config.yaml
num_key_value_heads: 4
vocab_size: 8192
hidden_act: "geglu"
positions: "rope"
tie_word_embeddings: true
init: "normal"
init_std_qkv: 0.024
lr_mult_o: 3.0
beta1: 0.95
max_seq_len: 256
MLP neurons of a small language model. Each row is named by its layer, matrix (gate and up: input weights; down: output weights) and neuron, and shows model dimensions 0-255. Each number is 500 + 40 x the weight over its row's rms, rounded and kept within 0 to 999. Numbers have three digits each. A neuron's up and down rows have the sign that makes its largest values positive.
Before each neuron's rows, "fires in" lists the words (lower case) most often at its 100 highest values on Wikipedia text that the model never trained on.

fires in: "more", "most", "less"
L9.gate215:533503433501451490539538494587527495464556512450533495460500507577553474457499469437457555508529492476511490582470414469500548510459480587518507452440451469488527476545474501414474559560544430506470477462530535552550510466553521483427466540466501488466518536519594512543509468554516435462496417522483425389505453499464539477505483460559478515456462489535493508502499472506507453521541496446475479515455410478475494574506541541555532451504472486480575503510492519543404482514461504471498582535499537428532555552486534483479533482500464495482483506513535461473577489515492493461495502508523487476547553444366498528446422480503531485501518530455510476418571537514485454507528557556519497434529507444484510509470529522481462492429561487448419441498499504521495498508428461
L9.up215:476444508486459517419534473552477456525498548478526542554559596564449530480476503381515420563488515470507488576579448532548487531466518525472467497451480441439482425516474503524505478451514472500502519480480531518448415477507486421526449557490505545507563493475504518457505489519585484492530416553517505474460498472437473456481526558488509482505428512477493485495467346436559459510546539521540466480504421481528545490533490546481516479441486506550577476448511489506440453460470493473512524546583468419480487541502440507478509436505497532534546508512518483521494503491485498448451518566454540495440442467436462555504517512496505514479533528497443492509486489456490589457518509516466547552487587479445501448499517523593496507508448457447459581476540531537511467508486484
L9.down215:544431500524512514526554467517494473489417516481505497455537516561549469522490486485473515509461469413509500531473448424509513470521561511538468486504505516519504399504512452530496572491547513525480505583483422431434558427574465479484433557471549528545561568495495503487486465443472470486521452493504504420532517559389567504512487504453510535515571519530591492529481451485518486522475544506496478506457397504516522529551493473526458523480532518490593514435515454516468479534456529459567535503455520535475479479510497459542509560504478489511543444544457530508501465549487484435496568566512508445468495542543524570527506517509498507536516451476460568474591521517424504484489511522411511442522500552414454541431532464520537512553555489542517478523515454482549415499598528

fires in: "with", "of", "for", "under"
L12.gate349:491485494501487538453468486594481466407444472471550449510526424496519531528509486541436555519529530578458524494510511463521573533539489469470517424517554583509495483507462464574521453478517480461496441454533506499547447478453538488498461549475523520516416522515468453514518483480438552465494535537495528497455528531480432446487503590563518477467562523472544559416512466572566383440509540472449467475506494537479421455486521489446490467450416529542447509481537499528502506523496569494519506516477494519537447421555582534514507531506531495462501459451466492495447523496515501525455484465520447427439553495563457444518495492518500554419486469471476526469506521476471456507541558528533543521529508520541525524519538595542436429483417526453546444518466537451560508488503456
L12.up349:485511431553533464493538488500552523544547465498520533499476522504530467444417444557510546534500501543509510485532521481531492461455523475530496537531537488466511450479408486544576584538506492560419492461513489451502418491544513491517486509443532531532514496510574503559454550523544418461503467459494527472547425521496496496559508558518585488481489476498487478440521500448498478461453526493509530465442476553542531478485467500396470471587510467542546509441451443426567560515572506447473535508418506510481494492509473512414574471497472461518457486456538468490480521498476521592460448429486490471435491507453542506404500528433511490462537555525481418468516527474499529574451471496441598531505478500499487567539547511503483470537566446435499542476513518557466537425534469
L12.down349:557436514453527531570463598515484513542512495521503465514474506435493428532456536489510463453600464498499484495500505475470549466522500520491489506546590505506510336527556494527499415431545478479464498526437508539479536518542460495502519485583474523486454539489470513449480488468570455394494478434487502501551490490543419520496410450492467532505445534453449555568493439559479546506491499540514518521540478498499574530489529547516504482499493538528508574548523533503501484569446558513482502531549503488521455497537515506531465498449515520485501440516500478469501466545568519549523542575438524490521530438480536418549461476500513553573394477541587554523486524446489504470519466485456460531493497510484528491560499533496476463516470593546500464528503437467482453572516553

fires in: "an"
L11.gate234:486557535512475483562451462504530570439515478439519483531446500555439475486452510506400522500484523455500475595467530516518521520507481480495529559503495461512478505560514433502494426429506512499489568507535458494520490567498513441471522513417556496551437444468545538439491429486501435592486460467452489546502554531478538481497527463515453502467511528464518474535553502562569428387494502506492463524515459538481520442543562467501469539530505561501457529490446558488485543468525500470526519484460465463493477534516485557527438534413542471466423501563483499466480508468498470448490460458491428449456452527557517445551471525440480537475525478465389504540551535530458470491504405497509501429520518532523451437465519518525441406521454518489533446531481514412475541457467514
L11.up234:470553479508489492466441510511498460505533499565500462472519505536517448447484442565558505464543590483438493568483460542499450529414504491524547522485445480514485538497551531514478592458522443469495522516533489540443440499549523487537474470524469437447482534504480531517521563485486524485466540615472491405486511422556465455507464535459563579466543474493470536500516477519491457499521467452520501474503534447495521481418518498485484472610514491521451507562560473469484567505558471511502550511468534513550545462466504497467531473478531465531562456475490533484472491462545409507445496471522472610528556533528494549373489408578507502457578512404513512484502584506493483476418506495462490511474511465566515539507487515486556517442468471539480517466527488438520452436518517
L11.down234:439467558508500432537492453485487446414576506525543481496473416470482416493525568608507496488490496491498465563536544540430477441562521542550598506527492495561547498513482473514489507448499532521483517456486511517460533463521480481548474449478462515503546466506521535545473474478487505404479498470433466457459527487508403445504511545521528547489529469511513528553425535572444476509480506452427498505576484473507469538503534519482584596566506543527464436548418502499478489463512554506566529473505519519460492475494457498536444475401473508539518431512474545489550509430488449503411491549452566517534555450526536533453519496541513472474544502498540498550541466578528497505441546560497481500449486486471486518590493517498513430566457488518485532461493550499559436472497471

fires in: "with", "in", "of"
L12.gate173:493467527431430486531506475533466513460571518541490534443491448507472446552416486482486442461522519451471476551508495454497541570471561485486540426445582566481473489528558496509487477430510466508433468517524536533447430461496469486491553443487488483559497472536497415487462503459519483525522498513558517439472506492507523512472437499498490528441499464484469485474479533590490436518491528517495558426520507526453526564472467454412467477461512453510495546565491489472491507567474485499483567486582418531526487508499412548579553460510522474527511476383573471456514473457457475487508535417514426522518485495426567492507523465462503543437520506447467563519523458444506513560526489512475511505532511454492477469602533584530478448535467477480452401525494443468530453483498534
L12.up173:496549498479503468439463472490496462484533559528527486445497491536504567512488426533521489492511491478483554517501561522443584518540484526546514559550465482540547425450467473466495452496555512491539522497494436525558490500511570477635509460465496550542439504475535508558546536549446579425421437457457470446497512452505530430523496531511558505479452494541483520475518571497520475449503561553446501521483533537417491499492500534466533452510539488504507497522467534472529511503512542416478465448430479496466515512535423432487487509520483551471493512476466509484613514536517472536505501518494465486540449446430481507498448462496452527469565566463574487544479595515522440533444430525477510444455495499493391530579552488523562511459476514497591470538545506553521510520568517
L12.down173:513452449546543481487452453455516503455536519513483495521541456575430472547468537565450544498573533477485530461523518520468487459494511468529520460529509582509484449527498513535558473550534546495497444541482473456494539480505573498468382488485497471504400524535490535504546504523506467396493492445478425522550464522471506442507448511510471511568506603483508503419473532532457550546504528502523524469494512460543577532474498451485424496478559540537542474512445530551537426502494520470511429516512499490449548482500528548544471496492478484523452444535437542496509512552433550567512441462509573445507482541482452461497491501492470430541466508520472511495516461490538564525464561498568497460492617511490490549609501497528424483450579547450496543532576553528512502536441524

fires in: "has", "had", "have", "is", "were", "was"
L9.gate385:503463551443533534467465442557452558556500453570442485544536566542530507493519578490415394497584478473499539513464508477475464532427513536493522474513496537513556515545529496565434514499513479491518522535515461524539506565494549500539492531359544499494553482481450478503409507534552490541584502448564519506478493411525465501559481519505504532493479465489477450464445502498446529481452512470585534494492505454400539466506519526464514490417513520460495505500415510545494564523486524514480442483539496474528488553522587523606487482437489499522527523486477494473536539482507558460542502507468575465519403492481549490481469532467524538436541461537486506476465506482481523479514484472511547438534516513501557497503512532574457510509445588453454421571514467503481483426462494
L9.up385:513502514504570504522520508473427497470519438476508469517485454521498420474478510490558468500484475539413510487458540489489483572526511463425517483467540624512559505502557498529556459433532514533480491501505464529548487499549497565487547520509508497554488465498469487483487500536538528578524568578519496604515480449468509537561453508494505461434464533507555539409378531487487550446483512515534513468510467494469506461449478521440458445539536567513529491467481570454534460465582554514479543532527532521495447631537436550510501520480504483511486530493463485519459530513478479502549508479499462535501450442495567491495476594529528554510427568622473491433546454550475507549452463524457505471586470497525504415496480480507494464542485502520544520450546488508494481469460563
L9.down385:543518513474492495503490481514547615504505494450493585541477557555504496521514535527491454546517491500531488592480560550456507478418583495509572507509544478442559629466520523654477427448469533516493524537517477444529516575553529513557448453466471471478500549452456481518560542512479512536564515483475520494492457465565431490512492473480553581493516490536547532463497519483464471514515522509502461518524446462528525567531475506487498471479514486495500526583513507515540504461554515488500537458447447516459474502469512532547529502467502469473488382498484451494496516551503527459491549488522529519496472527567512424481416503401490431515488454518575490472420525486503577513527436554508484451528509482516547434536531536473457534531485576520523549525499487474474533432453436

fires in: "that", "as", "how"
L6.gate307:476448561505500556462465427459502482519474514477539450447534514491522444449460555405498480419520526512464540447478541513423485504458509485455473482567428543496512499527615515519492427590493482529454504496550474468477544577501450469459561590495545514499479493557490503573516447507566490518526489528452508504502475438557554461535545489560586463535476516521543465482514459487456535471508456477568496500489476504512505504447483487534564518531497517503536522479542502444450567524468555510578458501499513493583529507549443491552484501551473460464565552489520534482476513494468497498448452448509464522482513491505498460552535406572419459495500474520517457485481472470544445452556519487470490523496439510481540503446436469521552488603512582502460460454473553439586483551567497
L6.up307:535532544484499536489504465564514484496574545586465519527515532439559459517457460438558540507543451468487467525505535470441512427489482510498485450471499542550509498466498433437458535481527526537561514476457551496543477480518417474454513494492464486499534523536482501424558409464529455534483463560510491438471502586537445460528452547464543521498541432481546468484490463453449424511485471507474467569487510455509473490504495522464510521514416507436488458486498520496517546533502461514577525431518487484437474505415501514512537476547462558557429497537534535491440514504469442496511539507418460420559533516542449465515508512494596458487525443447518458498561420482484466425503409449483533512490572576457499494515555537480472456427588479470541547482495526489497504415476486
L6.down307:514532534517503470485558524528479490473491458562496518529584470522501535485536462490439523524490422484560493498506500480507485546513546487580471513493529490581475574577556545507469536527466511457538511509481538492506594448430523487543544533502464455563478504589531466429532470528468500472497550559424469464479530473553502475499472536549504476449511470550554547547481506556501547511585469456468625440437481522448575464504523520563368425541431486524468544550510551554460521467518574491538530564566500453578428489527470507453473515481499496527454513583497564497422463494553487536448486550494480482508494531498484529521509482537558474504473504516528490513492600491467433466522543493499511497450513515505475534544480486447556459464524536548527531503418525535532480520481529

fires in: "which", "who", "that"
L4.gate179:550499555543516465541511453460448528493576547523502479526481466471487458482529523485485454494503532564522495494498573549475466480481428520494539489466467480544547576498539471466529564539520538448527499457540536558501496488469568501487492470512471595500492541516500492491482559482517498559559499611449552494468479517564427529498443498560579450557610505505574444535539492508521554569470518591554531508511406393512507529456467503550512502500458443491472467535498466488506615513514454395451508476454499460498522456440501484556478483563500512471512572447567495515504523439524468501508469496477489531507465453490524468499502524504478525517516541533473486538464520528456426524465494469502426508515498535446554512469424494542438449545497482376479565481540525482500510500484432
L4.up179:502501570556528508436458508472500419576527541505441566494497476447512458529535397471535510563530526560482543482535499534490537490461442442466527562494471496484557588517569517555503513467545412520470496519535546486544505447440517464421533549494565509520518473499488561425528563553547483525508539504467530472424563456493519514514493477478531502451426504484544477502515480542466562503502536490530492537509519501509510516438554410489534499536503514518505453552485477503517583531475422471519562568459454504465515542506416466522525517480486497454585584491601493541531526503550461506478487468502495491518440476423501527537478511507576499520502492442461504431470476447461512466451521516480507448434453496445478521442441520488473366489486478475502460441540523509510534415528509
L4.down179:492453482569462529456500521427426548469500527545575504522449494545545531431528504500473468503445535459500441463467533579515517526483540570486479474417517474516453549527528446620504529530468528461501490565459554549522478496542508519471486492521442468495474448480581490520566503478467610490548515482475562548423492514519460493479483515509604544481528526573501482457478496540524568550543431517517509496515470473498488417522488510555492549494520512510495475495526584565459395479488466471500490508577541470494516535532443432487473535481441502531484481503493530538477520461482503535429479553491476521464421476535445565497504580542532453463468471506538479523536560540482457476541523470486461448516425434482440498411517490490516507584472546533543557498513560510510525452532440

fires in: "has", "had", "have"
L12.gate363:482475466548554513551564473451459557437523468522472571538467527505500421466512545534513511507504530486525508565527557520466496410472562575465536526482459533516516557465545517593559485512533530403531536506418565540534495490496493563505474595497518554542507498558518530505519532510455537465516505485503533535437476451515464437526483488488515490497504573556571501426409530524465531477520490451461568495566458444454536503504529508473500458538531556570428476609464543539517472459451530489442502567495454503471530505510520515451455518528519488555559488572483567493485544411510537483523568472539539543480474552481518530458490565509454526464505488493423479442471503474553478440464505450446510464451492531532469470546488483485523450425541537497554459464526452523457545541493508
L12.up363:529510522507539482511525486466580526558477495490514537491514534507508510507499548547483504541520451469539471501474523501521471495541476543515559495517447534388513494439522504480518528507509464563515508542504424422522480564546517488512494446465451476473482547473508547413508420539496478497530498507528468516499570553503460475480474531538445526487539516462532570504453474449465521506542507481508501459524534545482564563483480483431470525507522487488486513470486525405511564500457528476530493448467471527579482437510508514465501544490467485554534421494537515474460495583430515536577498538543535530577538518463502451549492480580460509595466513480498423561451531486539453562449455537514473553663548473482530600519505522520434495540470502459391506510539495498511631512452516
L12.down363:478541469500508477487534501457568477461496525479474513439483488521460507514504466440530490546468449504541466564459561513502489445514544533511577428484485520518578488466485530460495393453545504440523534590380544505441465474501523578502420497493497479534491493486489526453528544461450470483444519535500501513458397490496521458457579514492518456573481545463588463416538524439555535426503456476466409590528490442526489477515487546451554524537504555564486582525499576544507539514558529551537500460457405464462485512554541488556512475410456442518530476486521540484489413467484520501563516485579485474516493520510512525503512513469511550555546480485575508535465563488470513488519501552519478471529513493514501525497444502519501515487533504489528493526575470492580560475516480

fires in: "has", "have", "years", "having", "also"
L3.gate200:471495481499536512457490563510437472456470541538458490515475483487535545479543553527510482464496490520511436508488426528528497456558487485428491517489563466514491550446533557500480503559516429467461532596520468466484517472498449503537552507491499427531489437526451483525521535543484464523572491455480419524538469499586522486525541533406559444524480517476489483486519570530511572547541557426517502478418480485479624540527550535498477543441557466548465555572445570546468452463473447498479505535536503520519562498520476499417508509506505450467497439512421523520527545503504486503505484477578512502437541500556500551488489471523467521447531499523463474570455457543517429537500536519499563434449494513421517507532489512459506627463471515518453456508444448441515564506566463
L3.up200:457462544510520556512482435478533452493517509552479521505491451497494491464493537587519438574473504486552475502476565490595466474529494532447487584449489588481510504527477428484460482483591402490481507505509474523481524548414496509441470518449547543517455446519512538507433481474580485518487530526455485502525446518526511489507490488508492458485490595530484527541514557433483520438509573496475484452433463489528555468520501505484474492501538483544460523489510631509563464487403541523560476533497493525524397524513454548580424467453453516482548578431470466501560478532588500563530514423485454511498464467511544531485441469447466495552529477468513470600468518496422469532471486454463476520547512427528525511460508509518480484510514515511499454578539480483443479507478491
L3.down200:522506466453596520536504425501564503479541554531469601519489509484573506528527473532433508481548454530476533607496485491486547471480545502555491485521537524461597526458513484517487508514519509465473538516509492441465473496505507522487481535553493506606560519531448519505528489441479473525490498594529497483429460485548521509438562549515489481488479478578486547413593461563450553533556457510500575570565445411490494500452439542479452466397526461516530526500531483466439520514394471506529486486504460573493493475541518530458489530449546433523524534524440513528503528451522542446570505537503448532512511547451490463479518542498462495520463511486541417457456554552521507563561439466469528496448465467482550476518530476499513489521464560491498539488567458523441515491459487

fires in: "that", "until", "since", "so", "although", "only"
L3.gate293:504499531505429512456421542487498434536494452539485541505519514474535515512518530475484435497490511471513511532557594502507463500495460494517452533515476475499530557486550523490475501499459586488505524400555503485541465495468439482490607520519510504491508460516514475546482462597468424527597542501492460388500507540591472537556505438576580447535524511522475496430483456480522513487505556443541442496450551427434504501477508422434508405491475484446532526469446444435497524499541414541468519545505462521494520554417489497509481566497487514503530492525528518530528600454530562477438509566500442493480435445519534571503472513469529515447448479435465497489489518513478486427504493421498476447488508567470531441478510500534503452552486543523489550486530504491509519479571497
L3.up293:520480544481437579498473471520436453536457491559481520524516501422527455546438534544477519460473492449467508510524569476496533515542474494538526558496474533490490471493541476481480517523545471457466488427497460412533472463501449470502522489453480591527518481505547534510503475496453467513510503449480447412511490485545451551564574443523608470559438459520534417497483469520513489467492544458481435469486497423494509500511478442531522538527434495496480555522490433603500507498512494530489528535512488467543532520492483503480521510539445484547550537433556523510532527451521514525456530481484491512426456472562502485490459542453522492513488468505473501492507476572414544444637539484515467475472557504525563442412497616575517494506466500538591490482580485454401470514536496
L3.down293:501470521532458487542504516467476505494484495461525480495467437493518467541564465481465519455449467465489509527482496497544564485496480517474475447417451624521469417536460509618531481548450511460503494545481532460456507451486468437542512538560498551485514536445479458519448407512469563495547545512478533473491487460474504522546520476451604488568510476399485423472463566552536561477541476455488515494543540516491473428536510498550492515520519467500406510505562547551502429478500594562441547478514451484541569493491449561498475511513539525549448540507490534490467438498513513551471557492494474470518506554519490494499512469455561470476475504465524553536555473545520525471562516427470467456482534500497558478509469482499525535444367535561552489547529523550511520536558572

fires in: "romanian", "australian", "serbian", "american", "azerbaijani", "british"
L4.gate51:494491456485493504478460563562444526511487507560514510519496550527482496524510497518550457479566481541474501530527526519390547567443527455486584508503479473501408494512502527480524467462522507522478498512503512459500539551521463547519509479595520397526476490483523479569445553546534523480473479465449452470538539498503504419573513460560458507483416552525539505425515417475505496588559409420486490548482466575572505495501544543516528462498454446470492447532518492441483477517533480572515454437508508512523520444527444516529520500517505513514531476503494535484520472488483567508447579479502478546484497540503530423428518493425492504505527418452502507484500548476422512430392496561484540452402494476516444458442514500507481488590443436462480462493509467495511509516542425
L4.up51:495553410515557442568525476568464498526489524488430467497506456506515532507568537543494518589516491513519434478537468548506517462422564548502416575467455485476504486527453475474503534423435435493505507508567517494494539520489546559472496505492448480459481490462484516493506522519482534510461505485498517466426543527430522523408500491525491488502490536552533496434479461450566425565426556475472493539492437556501505529548543522493550488431498485490487491500459547438417512518456510564564502522492503469491472522440473504479514601534514491542463516436481521440468532494536523516540610474503550442562606460520570513514425475498518528552548503423423521449491545541498449490419520543523431445545514426537465462504486486469466518497496447508520546517451509496458549497501492
L4.down51:441539464464465490444477530481461456396422491496452494522505545450559448486516531512464415548446504504480454515516592462564537507541469478464527462487503472516466534515441540514453528527459440537499430521533517485447520492510447451559507567545454451496477551541520562585481426524491530394562499530504494513485534519478472495493488551510468439536463431472501509530534543563486576465485499545493522478530609541536500453527475492481510499511536508532537514476551535523513503564516503484520565424457499500505520448475503457520555580463555425413485490546435607448401512475582465469527478470491439522486512491568536553553470512575519516472493500484452503537433528532512552510472453452493538522491509486475453514523525476471410503463459482514526510571543504494478543530505480

fires in: "of", "in", "country", "history"
L9.gate449:517523479542417486510497531512565513496501534509508556446470530411545474506570500509515525469472531468454551406470503493530533558527534536491495499505518531430520533552489550528407471557467431535536507539521527552501457491515505474583528527471461528529455501530452462482423515538487477436523498467468466470511537499529485482518538519472529546526479512492509455444512453492525551470499569548437578474515484491568468546482586538471513481521574519517557541523490594468500494481410466554503503549544468567540567506529513619508431519511461460526497489575424544423502520499462521525457502540479600512470500537476453513587490465489456583546482488517441538529538529565464538418493493506522555508451541459560476497549556525580529469490478495446504486489495489502450456577493461
L9.up449:575508497495521474495541514544488544510558386565476507483493526478555412480508484548573503549548547540503510513466520534516453571507529493504467435525562529382409474511510550382527450498546546486485465538496486512554484507589555499471493458568485479483491414491561564586403514517454514555533530540574447506530568475495500543454484489479561512463508474562543497504493530512489527509532504489509513511529522529548505536520517498522491512525542516518511552560501532486513489448468468438494499449518546502464407577497508431495535527482432466489504500451533505460541515461524574461539524519512526405509515480454462505506473462417548504445463487455485523527529500480464458461518505470430516485480501444443497480508456510403555579510448479563465435485574489512546491484473492
L9.down449:494438489462514473580506547565547522548476399556520492421535454563459470489537510491468464549489552523478534531489545487500556545503591433508466480520449473444534473482482465535534597543477477540519542547504464514432533552511555528526499484509517453475510462502487497596496516538516526493471583558467522544506564504559559520435466538575499491514482458488480460518494549498499494536523432456507543506526527493494524475523454493478461486460502450479470516523472446536453496517627435481510472506541559426488479570499524532560560537481486512543466528499534533568478536540424456473575493508501541537463509540508466473563595531523518550449484482547479482477548489565485473535446513513460517532501549437526536476508485442594571459527486447538446521401427525501506493439489491

fires in: "the", "in", "of", "s", "blas"
L6.gate242:550464437465466506478505526471478526515559528532507458523447501500508465531494543504485550393554477522464484468535539446468549530421532507460491449551523538494490432518508480524518474490536473460505495514489571555485445512570500529496517504428495512359538524495469481524518477540429437437486546540563507484515502467581494593480467509530472605436464502534472508539517567503560364509482556596464522483491472522569533475519560452515435517484507563561472502572479579449512458554446510457514511497465468502525484509546548485568478557502481509487463524474442497486497506498463506475477553485421488482475500499483501517478465504370548563479465532489519474498484543451480414493519527482454537472454478499496513507566559500443455475509509526476457487569545427497508472541464483
L6.up242:537483569490505496511485417549465470498451511503562427567461521555574461507509500477530523434509431484484487540530523469502483534485526549429536463528480429516501507463470513464492492496575516445480535475520469533563401510535515471511486443523521495532533469522491454545468525508479500453464450468550452544487479538503436433462443518448518591528440479500507514501491517524552416475488578492411455449498493520532487487556574523506543547469483487499439457467466502438519468537496488453523593517431420496551516440525562459585515452493443445453505509510448508511589439545560465463529520543420427403514492481442472428494517547503502457493538549490528523469520496538552501491540471544414554477470502546421511461500532518497467550532534482500543467513476521490537526450459547
L6.down242:454530510481489591472540531560447511546468475523511469544509497436460503559489582520513474441524524441454546418495517505491477485537540539494519488507568561546456521461506488512509503496484520519582441487540513485457545506521461530539545453519407535476527483559459480537485570537492468570503545468532488486480542519524492542425392518573513486499507569477515502517455501428488477453497447528480479441463460532474619530564517596497511508450507473580519527494533566457509555557476478525479479517486584571494494474467555485508495561478494439450462532484471388501447486469478502537480489481442529445468480476431569459483571401500440543477470564435442484507540419519488481569546540467474526488508480521483537518556503533514523474504464468545529505523515523575530516521478520

fires in: "american", "british", "serbian", "macedonian", "chinese"
L12.gate295:434571498537491472432523508499484493471424491502512488527411505518547498498525551508434447581522516497443509431506527484428525512511549503510421483469442512518431584496416593583608508492461532582501486494463504388488453478500504409463472511569511486548417449534510510502479482556479506440477527490471531529524555515449463510515496433574513512530457476492545517505486437529474528510408546570446420473533572452451511481429478471466455498490504514526505456553504485447536517526540520516532572496480515504523435454469527454474539559503502501512480551496557535494398560440524505521524536549499494529474463464541535501480547443523542467517448427446480485511419543469514536493554500508530557506464499505514514500464515506525480507520441497527507511518414541496450487537506511
L12.up295:459559498570426436435454500489562450486483458508457543468418502518506490557496527557520501519585466480458484501471516498456585464545505484503514487457504593500407514443499508505570478499473463443504465461493604523512485511519493489480489529592411496500512440508536475445451490488492465545457555537474530484536502535475478475481480488533478559512422499540552557472525485511450463475508461538499478554472573542493505480495495407540543523570488448534548558581363525521448521517496501473449537466524502597498462506457507495465542464551470520421524423421484478496487516547527544502469526479499440506494546532537524493549463468441509537491504525433458532501440420530536561456497499504516496511422542441540517491471486479510483490499501515499414502469418481529482475458538560
L12.down295:533466517488492399419435518451495506471429471501476562571471479420569511504516512498556488465527461501490544497485522449413530538458489497475424473523495420489515460522493604551500481478474429490470451517480485481539473440506473374466494449428506523413438495526503521592496507507462539498542492547468516509514527546507463517399494534468476506489538439574487553546491432501536496543507501464497541498501446536493477489469615433447508497479431497412477460582523500483475532497488462481450510427504536553510491485499499471534455444540520479545550485517518478516512536539582443553521442479532565497443487518589524533523525426520479488558472520466466486531436490507539485472567452477440527535457531500491475501527533481497466514510512519466536515501550586500466478559527546

fires in: "as", "that", "so", "and", "also", "preceded"
L11.gate198:560482542501498476513505445438469556463546494517459470523509393435531485504475518505511511492480581498504464584497465524499464459567486493506457435547528545433454515452555507475559466502466490506441399440456492546496464526509487607441574443574504552457511579497505494532444455449445547495542522551527498482529465497529497495584508527507539451517481512555470517531481531537470468528516470480491488518548513497507489502458402507489493467528487434517449566474557540610458500409495457516491513521474460509557526489526528517471476503457474535436503507439536479434475614471552492500447483499449485539495479543547502557553444530510506509515516467473496535512511549432477446506507507555499497515554525453510492454515399486511532501565597537533482586512575522504449547516448497
L11.up198:541549490427499449455514508522462558523457492502455498540490525504489559523505497596507461443488536554480502519487544415498524431455461529439482510515469542544512412396552538508589488506528485511463509484555482452517509486488562513535529591479506453472480566532518473503485413479542517550548502513550513546469474526542503508526495567478547495518481521401461482519510472498500449617568489507483521489527512471479505475546447561538472523495452510498538464515539494511469497425466492513473489475480464445454473489468503553469466525478511490458519462565502468486483497536551478570439579444499543463595444472492454539503515452509623510477517471500517428502515559506511494423536551425529515468535461499507546471471539487519495405485514542477515505423491540395405519452500435
L11.down198:465500471472486561505528496488442504595468436405509516509486484434458435449562520437531522462486398496446517504462576518448488557512475534423479553492524426553510436481475520546518556506524488521475548477455428478471529495450531459500515505490476520564510435538463483579510511545515477397541535456522532436500579458437548506446532554507581497478503500518517502441483485495386534471486524435441479517455427499471523509505535423466435519580438494483522521539473443550463515590551467488531480487560463454546465561513473455569457538558530462473495470480474503468497463489455509485551502555481443506467465478550462496555512536484528502506499470520524518440550463525532457439546491479531575543517485449505499528507448518468523475531491525529554470472477474469581490559491492

fires in: "to", "as", "in", "with", "of"
L12.gate369:553518464554471542438477554470446455499528534468505509469507461497505438451489465491503463483574546502519530591560526486513451524452490477489509545487522562451473449481412555465529479423434500494540495543587514518456475484506547417520542510484407511537439535438479452548594498461415541481481538490466505453518520548482539492490510573495512570424506507471501488580494482518500466627533547556481518472468489509490480446501450453477483544501488499437567537530504518504498510537470474509529540462473475453601528539465496589476541523448525522519482513507486536533498553454512485561529436466495552508510529512497455420487520555482497517468476465509519543446493547493516536490520396539519502501536537471526507446545534506471480504566513524456573458585532454472521412482580562
L12.up369:481468538449547448529537434489573502521557478445464562483472497451467471455486451552526506533558513457531579458445566522537485563509509518464540471536485527481555479519507452496458461479479497534467560537492449458487540461436550452532572484523455464488489475537565571493470492587479478417496458484502511450541543479543499479553511507559500388457491478546453625517548485557516463452455485495460426440545482487520566579451494455437579486474517495525470457569476499488516553504572508485534537503507471539478472476528611572545472535528485520530505413542501443503503434475419535483543504503533470576531443530524461473501447540461498483461515552508463486516530558508488471484508492496532565477456507472462490567518458483578520488541453502526535530559459508499476460492491477
L12.down369:464565502529423527474535524480503486526481554476478520493502570545531496534546509486463488524425485531466518503473523482515494455574466517475463570442582460571478356563517445494515551455505511462529464489488514545532556538455576503463418506503528502471420542496491550507486535482484538301507408549505474522506515496514501445435480532492535515521545469558474520516462480526517489457629476539454549547474518479569534435503510528467500479545520512533512495578474467465514449544482532485457489493520519505553577477501478491525525440491471514532566453431537492494477512449533435502487561511523479489477453415457454540474464560448519495481515472542529487534510451478517484507571503531457467484490588543448511453561511499507490480506568466549507531518477525496500526521470530

fires in: "more", "higher", "less", "lessons"
L3.gate454:497453426493440546480504490510523500560547477504513496447524488484436585547513525463469470479535447530484513515509519504472473492517501475527541503503485488481460473581527470513448524498511462513546506515472479491457509452602516474474521533447529522496537556472448531510525535534415477434503495476474493423454558488453501458529564499534529457450478460409484452504485535536491451520434529429531437502467487497545525568564424529597517514412412564478539448480472551498397516544480381523508526504565468505412479521515518518537496437481454516476436438516488529457463559520498488579467504530523504538478407427502536549497494444511475594461586550459478533558475500505445484507480462489528498531538538472433494515403524484514540477550523478530469528502518519512470452461523540
L3.up454:525498447543457558495570462511536558503468520466497469504500550506474453567490466419521432475468539451530580546477502516560523513481524529504456574474471500463526477500541526514464447490498487532530472472432470490518524497562476502442459513535505557465578560510517508497537477574417501505472475459546537491482436531555483512467546487507510494450522521536502461497489476476570473522540507493539374516458520560516466514440476519597520559432435565453518518537439426455480501542472485482519518512440485463482530536533544493526452515548501511488540520499532547492471424479417495405452495426441505504510475520542524516506520521530483513543502513512366434478506532504555456498448521523520543512530523544459461502522519566459457523455529436491481584374508576532431539448513499
L3.down454:537478410490519519500495490453482518515418541500541561534530555471483466424463497519448427463474395423481496565475422466523486566519481497458418467496486503515524494556535449517508586505550494512477476520525562458439455485484479536555502537538529547495538553499515449518543465468540478499465522526522466440492501460484530523458516557474585526482582511552537554510484438489488461543491491519394448452516401492457514528556461499538562465462526543473501490473510474506498501507441517452500563538478450505501467495452479596505445466507516471508488473557498463504567477574463541462461495520545534460521493532482459538496426521525477464538579561448461485400538553480489574490472554478471459429466515523409454472457527545517517524456500457521462549488445430552527498501475472